config = dict(
    attn_scale=0.125,
    init='orth',
    beta1=0.95,
)
MLP neurons of a small language model. Each row is named by its layer, matrix (up: input weights) and neuron, and shows model dimensions 80-271. Each number is 128 + 32 x the weight over its row's rms, rounded and kept within 0 to 255. Numbers have three digits each.
Before each neuron's rows, "fires on" lists the tokens most often at its 100 highest values on Wikipedia text that the model never trained on.

fires on: " | ", "_{", ") | ", "^", "; "
L19.up1597:106126130108125124107139171152122130120125143130157120132108135075157139129083088121170133106109139121147088152147082183103085148155173104148146023096112131135187188110115140111133184122196146102080138109163201157133175116106113135159123159112142123135110151120122158082120109149139207050102127129081115148152143087120135138198101092085145175101136095131152147088129098103157082153087113174145102145163089214114159136086116098077153105144081138113131141138166149064075136104095112132145124112156128169104136113169082102136156114123181113124159107116139157117119138119164124130

fires on: " up", " dis", " g", " home", "3"
L19.up1568:142138194136129170173168167193091153163127193126118084129172126126162166132121095126154152096113145172148112082104124145121133078133120121105143131134102148126046114163076121104110148135100135165048148128139138140109128145118126160131146094137120114136090151189119115135132106128092091179191127074112108135117148038094164173167125113136104105189155172184074074120149087129162115130111138076231170171170121118126117087140193170091182072079157168078086095099115085065130140102094114098154140132141133147129157147069126116149160116114094159091081046128122148117135097136129128072

fires on: "1", " f", " and", " such as"
L19.up2370:129185122175141107165145117126127129201149148131142131170195130075068137132112139109150131092119077114100089123166134092144106115118137130135108118080096109131146183153127142145163160140119131123088101110153144150140107149067111202179106146109097045062125153191173128097162133123090153147080129147134132099168154135094162140149154133108112126163175165143158076096074104119132001141100127098114163110137153103101134138078086145103124171212137175117123137139134148101136124094126086097126135160131133143079079127143143089110109099124122160139122082145130115132101186061122132137

fires on: "==", " Aut", " enc", " expl", " aut", " disc"
L19.up482:083130123120101092138121109135103106105107138115100066114125169124084129097093130067143159137149112093137101197156167097100143083137152126121147115129065188121180134076124190122129170124107201100115140134120134133139119093159139168136147116102171128158177114121118122113158106130150120128127128115083154198064072111182107152088110104073102143143225080107141138115146128150161128101111079146121116123117131097062101159088150182118157099129107180157107111109133152119170194085169151130094181177167116091093104163153122152124148111110145108122186115140152128126140173161178154104

fires on: "1", " per", " every", " In"
L19.up1587:177154171090114115121131113121120093140143080154165153104147094131081099169096095088119092153176098135162156122100117162174118123147190126115102121111165095135101131094099115105056120147120152118089100161156156138043137128165114146142079098105131106155150191140134119103176121103137127082119111117114170095163133084107188076177104112103143081130182115150147185120139070081132076150122084124111187124151100139129088124160092136160110173107166174083092089138134135109139143143142132142153146102210154115111084131170106103102164127086125106153105094157185165105093163117102118147

fires on: " c", ".", "og", " ro", " b", "oc"
L19.up1599:143128135099131105151153137144117123123108134117087149068129149117110151132073126188168126156112147188173151154132138148133115142112164131097132120139107125153092108182094119107153125078159138129098130097130184110047114174155053158145159163084111071175187071138135174107138072112146128107154103145101126183117101094132166108148122098124157154106151093113152074114082098104144113155119108137186159128108127128122143113089126074103115157094063127120109159108171143098104142093146148145157189122140160136118168142153089162073135104116156112135115067147100162137103159108148067088

fires on: "a", "ia", "ina", "le", "ila"
L19.up1757:106094154099147143132177107106064124172151179121126121150116128125114119167096125197137121092136105074124098105029115097104095087125105091124186120140173153141178129104115122189130134080156121096079171157137122175146171111112123163154145112156098114144128160126167180128178029108136151124152110158124129125154127103129111189151124085058114126153149098113079136161123083090140111129140110129193160100124128149174166120163128108134101178202112089137120091131119112078131185088169087104140131102143140105154048080150107150063150145115143169115138080154169154063119245106143174139

fires on: "s (", "(", "—", ") (", "\" ("
L19.up65:076138160112162064119147149142145154093079112051129117129133135131190136147177132071128109139148160139102095109105060120150076080194088100113161105175194117159139132119043139105063095149199159120108167097167165108082117136142084193180069132127100092131154182096113140120114137101151124136146107126124173173140127123108114130141115119107144090106118103128129112140167191146161126193142158101143120121178127143100146141133155135105140131207057108102162122090134152052103162151143125153152108123141122133082078128123095128085154128119097164134136106170093165169144119156107071055